{
  "n_layer": 15,
  "d_model": 448,
  "n_head": 7,
  "n_kv_head": 1,
  "head_dim": 64,
  "d_mlp": 1216,
  "vocab_size": 5665,
  "activation": "swiglu",
  "norm": "layernorm",
  "norm_place": "pre",
  "norm_eps": 1e-06,
  "positions": "rope",
  "rope_base": 10000.0,
  "rope_fraction": 1.0,
  "qk_norm": true,
  "attn_scale": 0.125,
  "bias": "none",
  "tie_embeddings": true,
  "parallel_block": false,
  "init": "normal",
  "init_std_qkv": 0.0259,
  "init_std_o": 0.0,
  "init_std_up": 0.0259,
  "init_std_down": 0.0,
  "optimizer": "muon_variant",
  "lr": 0.00277,
  "lr_mult_qkv": 0.5,
  "lr_mult_o": 1.5,
  "lr_mult_down": 1.5,
  "beta1": 0.9,
  "lr_head": 0.00447,
  "warmup_steps": 0,
  "schedule": "cos",
  "final_lr_fraction": 0.1,
  "batch_tokens": 65536,
  "seq_len": 1024,
  "doc_mask": true,
  "train_tokens": 885200000,
  "steps": 13508,
  "dataset": "wikipedia_en"
}
MLP neurons of a small language model. Each row is named by its layer, matrix (gate and up: input weights) and neuron, and shows model dimensions 208-335. Each number is 128 + 24 x the weight over its row's rms, rounded and kept within 0 to 255. Numbers have three digits each. A neuron's up and down rows have the sign that makes its largest values positive.
After each neuron's rows, "fires after" lists the tokens most often just before its 100 highest values on Wikipedia text that the model never trained on.

L12.gate187:085150108099154130128166166162130127090082120152161140122127126134113187094139108135120135143144082099134107118085146173122130167132128132150136119134110130108121129129093126140100162119133114126141157098140164151153080115118124160125117117127174097133154151149143116145138162163099089172106146141148146083103143117108111133086137132143137156098126109121114151171150107144128063153134
L12.up187:092126142123133127137138161137109110163100083121159129105161122131160136136118099159112110169142146119110132126114132125099075128128105112140111114179155110153138139130119074113120157134130162125140150099162155208135115130133131135141098147153139120166169099125138141129162144120118132162056097124082138105122126139153073129131127176124192164112127184098155095123141112156110119186096
fires after: " |", "|", " to"

L12.gate554:140090184089144123106189106102109129130099141109138103127150141104160129142154103121142154095126144102119139114127096139100118117133080142138194167096142141125145127113121126163149125162100147099109135142114105119108143074137146127102124137095150148125123112130131083122129143178072083119129125071145129085164133149077141138087130112137127135113109112129191135169137116114132131131121
L12.up554:121144089107138084125124096117139106111112128117142133096132141073050170155126105098092132122117147099136117098085111152117087131144134102135131144100108090116147127121114145103112129113155162069141127107150179138147099146158095156149081145122081194150138140152083169121134147128128125149127098097115155168170142119147130138080121100168101105144118135101074129150093141127134081113105
fires after: " |", ":", " 4", " 3"

L4.gate446:119148160117072128127100132143190119104133107170092127130143098136106120152117156117109122140099134102122134161154131117113163099115157164125166136136078105115188110132120098111147085136158089131114135103131162139117129097115131169096121102138121116134156130109101108132165142133134134150098074071089131150135106162125168141090080085165165109144101084127141148125146105092143159152095
L4.up446:114100153117074116098160123106141103120131123083114107122144141138116095156128165133071091113113130118127154144151109115106117121129109145093169153164074103127138157139142112162121108195131137132128080109116145183110115092095113108157167140146102109156144159104140130092071154067150138158101177111112127146152114159146117165148077108088132129174123090139160151117142150087141112114101
fires after: ".", "s.", "es."

L6.gate784:135131165133123135081136112147099108149078122171156181134134173134118145076138142146128155118107113122119114148113139155122138109156116115120152121132123128125142116126151126125171132114126125131138161142130161141143135127111138134125082148182179129174115115092090085118134126163160137138128101140115161116112124092095091103127145134124091130124117108103150122143150102174159105084184
L6.up784:131160126164135153107153114094103123116110142126099079125169128090103170146140171146182137134171113103154139142149137126081142140111186134137092128165132141141140132142140121112158140107106076149120097146094110109141117095158102145101151146140116143163158123127117105142156106086119090138123146152134107114142118148122081121122125130121120114156120096150170118142162120093107152130148
fires after: "\n", ")", "|---|---|---|---"

L10.gate541:128113157100154128135109111080133116145120142111156129131144143105110127143128164124149135099130119118121109127091098120091085157163132117135121128133129117167144134159117145126055129125165190089110142098121127137130115062166146140105159093148129121159136138137149103135161143151125100101158129124118124105147116117110117127145133145124113161127154098134165111110146121117126128111136
L10.up541:118143112125152192203125179153095120140153075146147107114113146089127127161120110115155111114118132136153113121143136120137139087136138164143167151130129115152134118116129117100152124154112123125138120087152127152090145121119151106167133107139140141141117100132111147112124130132101146102098158123115132138139133156154133095154114131115095114113127097099147128117135115142117099091130
fires after: " it", " It", " is", " was", "t"

L6.gate1039:148153112130160143107095096137136110121112098118122124148155095150084125129140176119129151092081102137087101135113064146083154130169109109092134110143177129117139137119131175095110108104152130119105103103109126137102102161118110077131138105086079132163130153125110159124098135154117137147144168134132134093145092108158149182127110095106123121106133151152158145128140150115085123106110
L6.up1039:120133131119146076136143111152129136111160159166123131123099132100160118155148077151132122128137083100161147127135159133146140096093149135130127131114119145106108124145118111109142174107127106134143134120118064114138100135124161175101107084132131106150082142135175124125177097142134134148070098087100108155125117115170118119114148156119091128091179092084149126156134094130121113146113
fires after: " 0", " 1", " 3", " 2", " W", " 8"

L2.gate679:117172164137110143131112123091107135114104106173130102115096114137107137139180115120125169144139115100128074160124115084093133084165137125116140116151138147156126154129140111107135135131104139074119096156127157123147111113135063138120125109138138139125127133167086120090132128162123143121122141132099193088123165123098118098120138112143112128134137144106147108087129150184140169107134
L2.up679:147106158154129159122104125115117135138123123152108094130157123154135156147172124136161141101148125144164116151111132139148118101147138151168123154140124152174152144145149125089116136117068115107099134073170163137163140176137087139081112145098104114120141100134141123093181164127140150124116080139133114114104114142142129123117134142137175133120153124130161102123148121056109154133149
fires after: " |", "n", "ceded", "ored"

L2.gate1176:123094142105079104102170169085138109108111119104178111143149143111149093116104167107141153142121125118156103089105158133120127165142106160156130124111097140102120130131112122122089092075143077118101128134118109122137141097120121115136092141097146122108154128154116140133084122113106112153160110133129110122140106144168146136143118096132098130099145125134148130115163086125102124138127
L2.up1176:160144126089142192101158147130162126072082103131147127108136138096153134126108135122119160181115131134140115153165181123110104162109123096143174134128157106088134102175123124124147088117128123176082108125141134121123151101115122136126120133148126132100122116181143119132120157087118146168117132126137092119145115109141152134175103115139111158086122133123155151122136130118101130182133
fires after: " H", " D", " J", " B", " res", " h"

L4.gate582:140123113135127087117128138128136148144148126173143137152113219116134148139160120147139136104138118188085133110125113124128113078109117087127119087154138121141099116145140071131140130120122104141102160147129107130078111173172124116142125097146163084177130125135127128112106127141120150127093100164103157137105124095173111094113178072152145120108118173140076189144111127122134148083105
L4.up582:146129095129147137169122125151121157122134098153160112149144133117172106139136119151148129122105087122106123098152129107163145115120121099130119117152142107101104113173090116118134168113143103120123099107166125129134166149162132151177130085104137127161169111122085125151162148153133135104097136140122147155106104147149119133124164084161176090115147131123137132131096118118088122122117
fires after: "\n", " |"

L4.gate348:125107091136119112116089136104121133127130131171151134132110141139112099172138105142112149111173137067116126135154102124090111114147133146109140095128075136172087155136134122127101123145136111139171181138119131150151129124148115103193116140104095128136133154140064134165134112124150173117100118125089110143133119159117156139149083131090112112130138154148138105106094108141106120100106
L4.up348:105070098137132150138143145113137151160140109137147142132106155145104120128136153129100089149139126088143163073152114159161086110164153140126154127091100132134096140154114125154148116164135117110134184126126128171131138098162151134164084122157071140100160139131119132145096171132136162109119151122080141150112136121127153113112107133104096119138171128098124144134129141172133126113123
fires after: ".", " .", "es.", "y.", "s.", "1."

L2.gate940:123124094123104149135123111126125091096100101108153150166115096124156138111104112137080156147146115110170137172144079129109158135127067111110162154141153105133137166089137128136186156091168143113187178126091160178162127147155158146128157104174139124144111133129150106114115123103154154093080146137142122130138081122140125132118093126113165085165094114143138119136170113114117164162142
L2.up940:126136154110115130149092152139134156150121102120133133118102097161140154100154127123131131153130091133108150149090148134108169126147108104148121122155147136145130100095137140143140133112136118148132101096119108080149140127096126167124120149138141152160101107148127135134081098154156127135138106161092146124129091118142073093128101113141160128092110118136141139107143101131138137125136
fires after: " p", "P", " ", " P", "p"

L6.gate106:202142139176090127130127128139135151124077156150155100193133168154117112128153113145157140159136179167115144159165102128097180118093074135116111122158126162103130153101120140144171098114154101117112100144081141086115137115109126146136152122142142133122142111156092151158140152118147112102095121120159134110132155145105125120105129137108139081100113166120176107136129151123123098173128
L6.up106:103112130124112104080175055120162108141141177107115155143115151168083140124137152147125114084178119103110129120158144124125101131082157112130129147145109129099114115143127147134134126128170119161110127109125123140084113138154103135115112075154141140087113168103132120106137158153149087114154089103119163114153123100096128108139137159148122119115086101111091104155161151138140088109150
fires after: " |", "|", "-", " g"

L9.gate384:161113127159128144129139128143116080150123102123143143143141099102074120112140101157103117129126115108132140147112126139106149121174116142097184159169149118111108134111109122111132139150127114118123116121117103108106135155121118172094151113137052121133154096103123117143104110106101178117101090074130155089147124125127140121160124129135154106113124189100105127165161155133151087177146
L9.up384:160104124105110086161090115087138148115078122091138126168160119113110112172137121144129115109074109103147151153099107115134123145132140144106134138134133092151141143160191091129159097098142102124122181128153074123111120115101122137086129110126085097146178117130144125096136132138104132145145126117178099120126109160163144150117135143122113108159144115135127145162121175151142133174119
fires after: "\n", " sign", " Cl", " G", "aut"

L4.gate326:125079163097117124114141135127136107115122125160139139122152149113108162091095127050087164081140088157097161129102107154133142118096126139182186120103108144142140152068138127129149139131174161143165166131097170127121159122133108154100125130127120107131137106153098108149099126167172139159115121139129114089101144098122101135144148135070085155100169083094147140144072122104154139132149
L4.up326:119112141105140114132135111136146130178133134140159177114120153123169082096089146140134104090136125145152133138117083122106098157127141104109175144159132145159160078100095148082112168133200139149151119132125108155144127151165148110136102155133125114092099110148105090124168137159150126137155083089141114126111128098155150082128148146134107172122151102101139142120092133136110117111134
fires after: "\n", " |"

L2.gate532:128132156124103095132186096073120180151146111115114161139122091103150158128135170130102128099132150163168125137098084156094159148120093118118127155150120120156105145113165111142104167136101128143127110136102108094149095129124142143151154128187143115111106114162132111177099150152163078104140120114098114159115097139137129135170108148096113107115097163156148141114136099145103125085138
L2.up532:129133075124103136097157120111126168143145144070119128115160144115105170165098139156140097124132122143137145136082140138142150148096093143106127147129143119133140112098111147191163138137091176133118121089148112134110117126113127154127129098136124123118158144105118109111129158151160125175103113136109143137137134129114118135124192137192123158135115169172123121172164110159143101136107
fires after: " |", "|"

L10.gate1099:120105134144144095128137116162116129151129179152117147144116128126069104114145095120145076119112089137102080111134136140125148129160093116155110087145138163146120115148188159133129135121075134141128127088141119170143122115157134163177111119122141137118098109136119135085091137155113176192109133161106174118102134132151131136115105134103170138137143096143159116134125147114105131134082
L10.up1099:113157094113147152159197078131103147134116117090151143165160098152108112143140097184118125132136107127145135158141108130115145115162150093138114152164112181154139149148133144139143161099136126133138112108121130136071104126143117147131104115119109145150178142108144134152122117128116115153143131108105171151140159078122147117123152152106102141182088152117111159119151139115133125110100
fires after: " |", "\n", "0", "ot", "|"

L12.gate1060:095113123096159131133118139083115130156094123138115125097111095144125132137148137105140151162117095095149163102105096117136172136138130137135142174140124073119099139135117132120158103135086090159131150144130137170148116122099135163163097142127160107169124119152109143125125133176098083121154167122108135128122140125115143145120083138138077095125130136117164094128128146138096101112150
L12.up1060:128109115130116134152156142157127105166129118114130121095138115144087113128113114135136155133121093107133159142164117119096144130114136116118155121147127166147142161110122150142150143114136153110191154145131129130115087113157113095125148147154121180150129124137153126124176169131157130123111136110077111071129116141149117139109144150149130144113114103122089115154105139106095171151136
fires after: " |", " ass"

L4.gate1046:122140114135102149120106173130115124119109096115145134128089107129127176159121118185103102111144111139114154136116113143110115121147110118065145137139162106126089128125148107166203135111121120103115129108124160117111160147119162129069102128181083129115161142148079127112074187131150169137169112123140146108142126086137122101130195149064097111165152158095124132133136148182143145108108
L4.up1046:115150159119180111164136117162132157114097098132142143100079112132134121146160106129087147113137101147167145097139118160122090175159162110119094102179138121156100145058170075128147092134095186137108155145106097102119146167122108146102157149157129125122154150136113122133117175099171145106143130154149098142138086076144108089165128141122123116094112124120186100118163108094149085099121
fires after: "\n"

L2.gate875:142093120140149141110122140093107115153125162132126124138136097121120119145101128136152138141126166133168154132074138108100093114120097143122116148176132105152133153106160092140126126143147123168120135151123121129159135166122121115084139132129107151137100158173145104111169085135117108114107114107158150130104106133141129179150123092104127130144144130101121123121138109103122115092112
L2.up875:098143136115094134136136117096075139160121078121108094078133124115096165163099088118145105122093129113133103154130169134134159166154129113120106115128181145092130158111107120160193113120109108101129152143114190125156101141086142134135136141124134095137097160121099129147093120135116122110153175125139139142146119077113156093138138181151126165115126120102109117137118157093162109090122
fires after: " C", " P", "ush", " Car", "46"

L2.gate675:109126132131124158127112115156129193143107127145141101179076131172122116107173106176101119149165093182155125121134134177096112112102111131104139193121060135119141148124134089176105103135141119143074097155087107119119127149116147126118136168120182121127143095146135166142120116113145089158084137097122107165145124121094095108116110136124142130131116087152145091126121117148114161070095
L2.up675:143117089138130160133131082114134137161139172140136125150140151135118146106118101121104135103127101113127152139091125118102129166137118152130090114141124121108108159154082180139172127125112111162177126147131133089123131107120079124109170129084099177118167145112152148120119170117133139150151139135110127120096115096145119118111108116166148164132133138098111122135120132125072180097103
fires after: " D", " Sh", " J", " |", "h", " d"

L4.gate528:160134120128111131132138106122138111139104141154131145152151146101141107122089149176152116113139155134171121142098106131130122117140104114143077140121094111144147098106145129101137140117137135127142099098114132119169099115144120078093132116114119098151134107093111111103115114141168121177154172096091076140147091119091136109137120121147155127121106148189176122097138145142135118135094
L4.up528:120097093134124090114177156109161136123153141136125149114167154136127124140081164157139144113125100139103128134131130141122142125108133129111098108102105077113114129110178096121140117124132129104135137083140094161096116149155162110141142137131098095119127168084120138130143132085120105080122145145140071151140107123089136108123107101168155166166182114118105135156124144116146105122105
fires after: "\n", " s", " The"

L2.gate1139:125100072092107119118129151096148133116134160105136160120094135126101137122123127109110111142159128103133119123133094114112133137157101099139104161125122142113123167116187145051129136111144107125128201097141169173153131115166128151133183148079160131117130129127127170146102166107148136145111134173116170106139120105117174126143096126087119141144119115097148126089099133149114166120133
L2.up1139:148144123125144121152139117175141111117095140122127106114115112168089105139131123124089113139125128130137144104094138149142178122161116098156158117152103140091137071130102117122135144141144109114113098117133122144125142086136105124092118155112132119106118100155136081116103165127107166133100165116101082087134067148144145142087142119130134129079115132156137154106139128165144134156179
fires after: " S", " s", " H", " T", " ab", " h"

L9.gate997:134148127122119187116110120133151153130101161145116087130113098112133113154138140112150105148084119155114131152128152141116156099154141163171125127147146106116157114115098099145143082103170153143123112156119145097153138149118148169093125101140054123125138166125114110145092133135146124148122080138133080084097113131133096154137121107096092113119140117136135095085102106166092140100119
L9.up997:127096133147136192158153101120128127105113155121144099116113168148133174114124142129136106122114117144164157123104076140087106137133107144103121139097141158103083120124179109094163161124132142075082137148135103136144107133150143106102093162096171139114167144131100139151129102153193144111119125132104125130139165099101152118143118129157089133126145091101125126133106114111106140149124
fires after: " |", " 2000", " 2022", " 1999"

L4.gate428:121086140154169113133100123056065109155129153148098135156105141077106138099140142117110119101139115089183107187146156163151111100101149156090128111123128105103168146150118100118110120094160117082137159145143106128103105116159120140146143102116167132100136113137098139116075138094150197120111111132128136164078095112100137148094106115098138099159122104122178169092124110139083128137130
L4.up428:106139135076124115151172128163129061104119142111185163157115129093101118131177168093106099122122124137154121119106112117163106106132107109154151087144143112127138151160105158181131108166156081097144118137132120109103156120155127114070133086098117140139145118129122137084165139139119120129127130141109188093114121150104129141139165099102106136128175117143116134146150154110161139179111
fires after: "\n"

L2.gate669:150125117121138167104151139095115173136142124170146081121126115137157139092143134127168121106126127132128157160142120144120090149112089132125139074138117105139118096144142149136134139109108109139131141125114132133157148146087065095154130121153080099095116118099095096155142159163104108124154105113101124107125121125128147128159180147162119160140093068100149110125120146144133104119130
L2.up669:121157131140101136157126112158115077163141127135133142137096094143121083122183106146115081094086167140183143132154137095145130148120107152171165126104149110156149117126137151154141125152136077094123080121136119132110138161124104170137147143130138119127080133139094081126180128128159152133124112083130112116119146123120131137113129147139167153137112113089122133177112110125155139124147
fires after: "\n", "-", " +", "("

L6.gate1117:133103121118157106185162130124138157103102102126094138167137113124126092101120096153143124118108160133124133146142133120103112125145163127122125122103156174118118122174138135140119160131108114160129177082136138140186137127085086110165116126086140102168121106126108135119131170164072136152152161137097134116156139108123127165151092110133125116127151119132161141118134146144194176129116
L6.up1117:109107136097125166145117098085107133141152101174097107127139125143126079134127117145124108119134150132134130144160126096149122081146124073122118110151118108114155119114128153121181155155159158120144114143133132141129142148111169144160136146111153138145144094112068143109149124077115133144118158142174101141146126104094142166118129136123138148114108118115099122105137138125095093104141
fires after: " |", " F", "-", " the", "|"

L10.gate795:149068118138140130114119121108123105143088113151111122096031089160076135124101128164093102085120102159108116163134119135109150141096114109123129095129118147149141116096146135155156130117077150181154115157164163088129128150139130129140094123091073128142117136146165132084099111158134152095131094151144125145134118135142103142126099125102135105117124073138160094113117175113152122085104
L10.up795:133117126137125125160121147139150107108118159170112131088081147162102089137094167159109111121168135128111107173107095120133093126114117112113127123115132086123136097136117132121166121139081123162162110165137108096109143141164132122131091136146099095165107161181130162103132113141166100088125098170143118185143110144147081113120100131128128131121119155166127137158159126142115130106145
fires after: " the", " The", " coup", "The"

L6.gate403:131124115106109131174125153097088153079104153092122130138160119166140110168128185155109148167077120120135118121125159142112148108134111145140148098115091181145147124130115125132093103130122141129122166139138164135099143152122081173162107151143109165130133119125144134096132123123105137141208112168078090136162125118085118112151093124131170112153143145113136163072181124125106102113137
L6.up403:132156157114167109105081160161136138118132154109152104162112172153145096172098094132144135170134098195147111131156146105160127095106134111145103114118111113115089135105144130148159122149147128141087138119173173160168127124142134133085114134171097100113140070127161137144134111151117197104130131132137095192110119127141108116136141114141132117167157149119146110130109140131119126109132
fires after: " D", " B", " d", " o", " b"

L9.gate1027:116097116122143132118172113156089091108175134099089147096152186122117112114168099112155141148146123118113079128113115137127113112144155126163095138162118129106143120137180166126160116122160137117119142107145131114135138096148129133096127191167111156118157155182102105162140072114129178097110115153113122118142120162169110133172126138123083124145134116129158144120112145148134101172114
L9.up1027:089142091170156140142129148136091117127121124098167145140143100124116132095157092077121113138157112120150126132134117138153122156158152108118184162135081104166145126142144119127122136108154143145122094116097110151121140122160179151108090101149132138116161148132122114168120122153105138089127121090139156094090133123117109141113102113134072145120104120115176143123169094145144148147134
fires after: " it", " It", " was", "t", " is"

L6.gate273:118122134122122085103155138119145144121111118148099143092164147116139137137116088155144154129131132130091139127116141134123134111120173106124099132077140147140147122097145133133129133130102137125127122150106078110172125102162112156106111133111103141105084107136131154157137148116108141116111124113106090152131149116082156080126096140167134120118111146146134086144085102077109139128165
L6.up273:108092142135131137132117120102137113134150142137137149125093155070133148151142137153130099142175103112091126143098117138099174173188138147116109117123112132153149103113111159087142098144122130092142116121106147079117131168129134112143119122119146094118142151129119102135112162153170117161146094074134134093142124150162145105138120156165108113116116075115125169106123094124096155116099
fires after: " |", ":", " 4", "ate"

L12.gate489:138094097121133133159103156129136123088139155108136101138117073155133143147107084145108139137122125101147151105119137101143172137158168119125111139084128117151151113142095104122091162165126071146138154125133100163123116184100114123123144148090115124132173139132107114095104159188119129153155127125066079089134139131140143147174164126177131113114119113141122106133111119115164171149149
L12.up489:140137084136179116078175141116143144132106094081138070098095103149073125136126138138118094140093105112158126128133120131111107138108169134130173121150162140101165114108159135148135148132135138146117129174122174127118106163107096141123137097137160132171136142103146088136136124168113127089122143116150156100109079160156168135109146084166137104123136138143116167122154154122136141123137
fires after: " |", " W"

L6.gate1215:128122141151133107118096097082115114127124185144128103104124134128164151184118157141161120094146140117152155141149138110094112112088123134145111155065120122149148156104133120136140203091125165136177093114149119071140141144134123135110158144119120121108155141145146102098114076100149096146123141095118124149130137099105153115183103073137124137116145144141120126095096133085145144135178
L6.up1215:144122104093094152119080107158170120097108124115163144119114112135102115143124147120135137120164179136127114158126146137114046120098093104137128106099156141108110152125092092145125182145154165136152141160136100100134101114149142160144133172158127137095152128139108132128143134132130154096078117120149061140090152157147099088112087149127111137126100113106160151139121111149109092102123
fires after: " the", " a", " |", " The", "-", "oc"

L6.gate899:145168113102111107142160103131122136143136130120119142147144144120136131096109128150132147114132118135141131107136173113102126138164074150117117132129132153104136133141191131153128138126101096113142127141136114122136162119130085139079112119093116078134136100148127127153155165166119132156129126099158140066168162078109086112130121105112153085114111098095088171095110114136173116152099
L6.up899:119085131116130161128099114078142087187132118119094133170142157077110161111177142180081130118111181173189129166151112122112113129173121136155101139147152115062117158154145110138157132118124105097123135084191117109110150128121134104133087114100159099123125112096139173145088123117098140137116149122162109144152116154167156104122135129132151141138076119099141153158098127144155122167176
fires after: " |", "\n", " ", " +", " −", " Sh"

L6.gate338:123127091131179098164168081133148161129124132108090125162127131153108142117102095126136129124113177104094145126136109093167113147120101141110167129114126102103126125127127122152138085128155078158141124095098143150135138122123111172101093106132114152146151144165106141149160097141125158094130111119110153111127161172143159114111125098136110138179163143125102160091133180134085137106116
L6.up338:128147120133119133127167091155153131125147171134109128160131104099103105132132158148142151119117160105110148108121113089161145123111119122129139137120126091106126089082132124170132114120114096147121089097122165155168136177139120155139125124147146118144112137152146127106128112140096126132151117137124114104104127111125113150170119148114134102120118133100122132136151148092093135117084
fires after: " he", " He", " can", " has", "He", " She"

L6.gate60:138108090146184136151138174115086138126114135127138123111155119110127155113104158147136194122118081140118148130124154129123107109123143140061094145118092107132136080144108110155116115086153143128130098115126136105161113149154135149113104131136105126153141125120118163163121157123175121148076146153133173143158093154170082131127171123147065144159126139100129133178126104125100129131142
L6.up60:147139165130116124172127150146150143115124131110148115146144136140121133141120145150123143077139154105119167142109135126130158132150111103109141102207129170163169126139127146165123112126142144128126168128144131147142111086101109152117164120145114104114147167112152138143107128106129124122117103105126118134173158110135123143181118143154083151088104133114154101144122117120127138112083
fires after: "\n", " 2022"

L9.gate161:156130131158132123144153139133152116147100154082076113086121137141114144142113125112099168154193091134140142095091110151122152123132128103124120133174110133092118087140128142129145093107096145135128123136113170130118140098124105153149122134133131135154152095119105136151129170111102125120113133098125114148108141146127149100166101132136125128142119152108113140123148166115148142148128
L9.up161:121103130113111097169117098132088160146092146143145146158127159099075142116125128153129127142114129092147150110129130102148127151144115102117156158112155156108114156124138150122140135155076142139134133132151117131123123070143150148119115159118129165126106113124144119099090149170131147126100135143113139105100152113169143117106173103151100115129150180085098132118147129149142128148110
fires after: " |", "\n"

L9.gate1151:112135155120135117166124107146146114121083111150141113136118119111159125148165129152106141077109125154132156111155106082161132134120148112066140139136131118160132141103144103153096115087151097122085110175129170126116114134156136102101128109145099142100160145167114137125110146121133113125142109158136162125191160135117123122137127117120059128152139101123089130125117101155163087142109
L9.up1151:125141126163137120126142107124129113119170147132115156104067160113155101159142114149075157080097130140133123152118132100141109153189155123150143110169094114123119163153147158119121183137153145094146099157129149161145109103152135091105106114115065087137110116131105144158113126084103114107123119115122164123138118125113121121132075143146119136093130073116113135106124096151153115137096
fires after: "\n", "un", " 0"

L6.gate407:126124147120106108142102109150134154120130109158155148152139123118146106140142137166155120122204134122129091124161097113094137146146099106099116114103147151115132126126082102126172097107131141104101124099098108071129120164154140133123116134133131119147091150153118137147158110101125152070097137151158085139110166084132175116128086160130136112147153095132143120120125122118128153177175
L6.up407:111133107154143143153107073131129124132134139102126137107156088144115166160153090133122105154148081077072108133120112115080123149105153105170137102152099130122106155171129145161145105147170099131108119160118147118119152111150102143108176093116115096099105141114095151119158153164103144164135084146141101150098114100118106135126160133101115150081143149177121124122125121075113149163129
fires after: ".", " .", " A.", "g", " et"

L2.gate752:113110110131118122156115135120113146128091114142152113170178110101108101170152118095160119130109107117110143159133153137124174114137162124116139115158136103111081160123126143146148131179091189175104106142118171154144154184121135159088103141148116163159087127146146111147120145139132090127126101103153142132081110140086153159131094138119146110125103116138133097134135154079069106161124
L2.up752:128137148106129112101129155135168120133147130132136125128085154158105103165108126126118108158089118156157168125112113113123177112118176079086124100118131141139114097130099157146103161088146121114128096173096137124153118117146124117146100121129104139142126153168137129058114120117101153117119125128099126108128105143145144112141133121137112164114156067151158089101107123090174136100112
fires after: " par", " p", " Ch", " Or", " Par", " P"

L4.gate3:122142140173156148112123137124114108093075105138139112110127110137124132121136136118127140141099130115148088140113177108118140130143080125134156133132145123130143130136084106091117120156173148093129117148139142131106129100150104157101144103129108144125082132117144098121115154121119183128061130139134127055119126151125128166101128134114098143087129123101137106147098125141132122117111
L4.up3:124114129119129095086147138143120151129129124144125165117157092154136157121126119118130087088135149099138130133090152133084184084067088169142116144123130131147136113100107101112138134165166126096135157115137155126131103112132132178099101152112163106148106094129134160105123157118114141125116165112163062110107105135126102176104125097115134154094138116100123101111087153097103167165129
fires after: ".", " |", "s."

L2.gate229:161082147156141104117136124130101149159123117111141116144121112149131144097091104113112139157139119141165124127082118142144155158088111090136145176088161159112151157123130144116118135137145109147187126183117087137112116139114132128108114120113085137088137103107082098114118134157123128155112092150124120114124125082125133128128122119085093090145108117130103098139153102157126097134149
L2.up229:104151125138127120110167170128129120133087152173213101121131150089143147103096134133149121113118139104138119097104131135117152134100104145133157086107092132161148129177134103143141143107118112096117132091155075136116106115117132148085139131150145125124101115131093144152142126119145141129106121121143135116124143119127134164126154091124116113153129121137145114144109140123131116161105
fires after: "\n"

L10.gate240:123126119101121127172097114129127126203152126072147145135112120147137140133115097091119114152129064167113161066126139140118163180112126145105116138124140139129147116093113113166159115088104115130167124153097126137093122122106078088156134130184122132147128135115102158126156166124138146138134108154121117106115100148119175172094145150105138139117084165127148170098131133125134108137131
L10.up240:096107161115139138129122128113130119142123155081111147140124145097133115102110118166121162143163135107154134117105133090127118119098174140124111137141124101103125149135131150179131085150112115130135077119129130110159120137126113135140156103158124143130127155153135097110109149140148136145121098097125148173113109111129148129152102174184120108148146163127122091129152137128083112100130
fires after: " |", " G", " P", " Con"

L9.gate719:118148115180135106162125119105081148141115109142146135131120142141120150122143132103171098100141154103142112165149158126136149127086148122166142126102113081111147114097145141124144130104153077106154105181128092126099149127110198111160147100147100165132110160140142105102147145111122117142173124171157114108105121144103127138156130141096089177126106144111151135100114124159129147123127
L9.up719:117102108128126120117137157110117117101105153170132122117097166117143133119182151102127136144159131100121141129101129139141137098105139164152117124096176143116127144152128128139111132122132151145127121150123125106107128142159158143089149109151088096114109111105149145154132145163118104174098135169107095058116142150153133109106080141134096126143160162094114127122128187112147109133112
fires after: "\n"

L10.gate533:113119131135163142105129155147148160110094130138178115099083159075136088130129129126127107117129097132139100149144116116139107120108120128157127152075100139135129131141130153117126101141120131136094088130107126086150086137162140130164142141177076129130159155088128090104127147141121120151160124108103123121138123189107124141107156123095123109099126100124143140118117144152117109139099
L10.up533:145120109105161125113112115133134112049145112141127108111162076153127098127091142120159117139135152152113108129137102105144135145121148168103065155110145118119096163139106120136117144142136136137120111108108114102082097076117112121138112148147106105124122151159125137103141148136133114117108103113130101162143116116100120087140145091162198153095156120110121119160112074094159134067115
fires after: "\n", " and", ".", " by", " to"

L4.gate808:113142109096140113095136156163076115135165108102143138133120094144102165164146123115133176106128109138107073124114177121168129134154127166126147135130134091147196137149111170137136149136134125174113098099122126124133106137151141078118113122109100113139094138128129166109130142108153116160148135154096099145156141110123127132106122097132127137112111119147149149142124126101079140169133
L4.up808:126145117128126158137160152127122136113119148147109096103125099129122139147098116127118133142106104078138102112135166124167143131138129124124118117148103078153154138158099174104113134154126179120137122120166108154112156135161144094149128099103122167192157127140146112115179166126098089108133118131132112120150130115093143094135120162130102141132159097118074104130175161091105096144131
fires after: " 2", " 0", " 3", " 1", "St", " Q"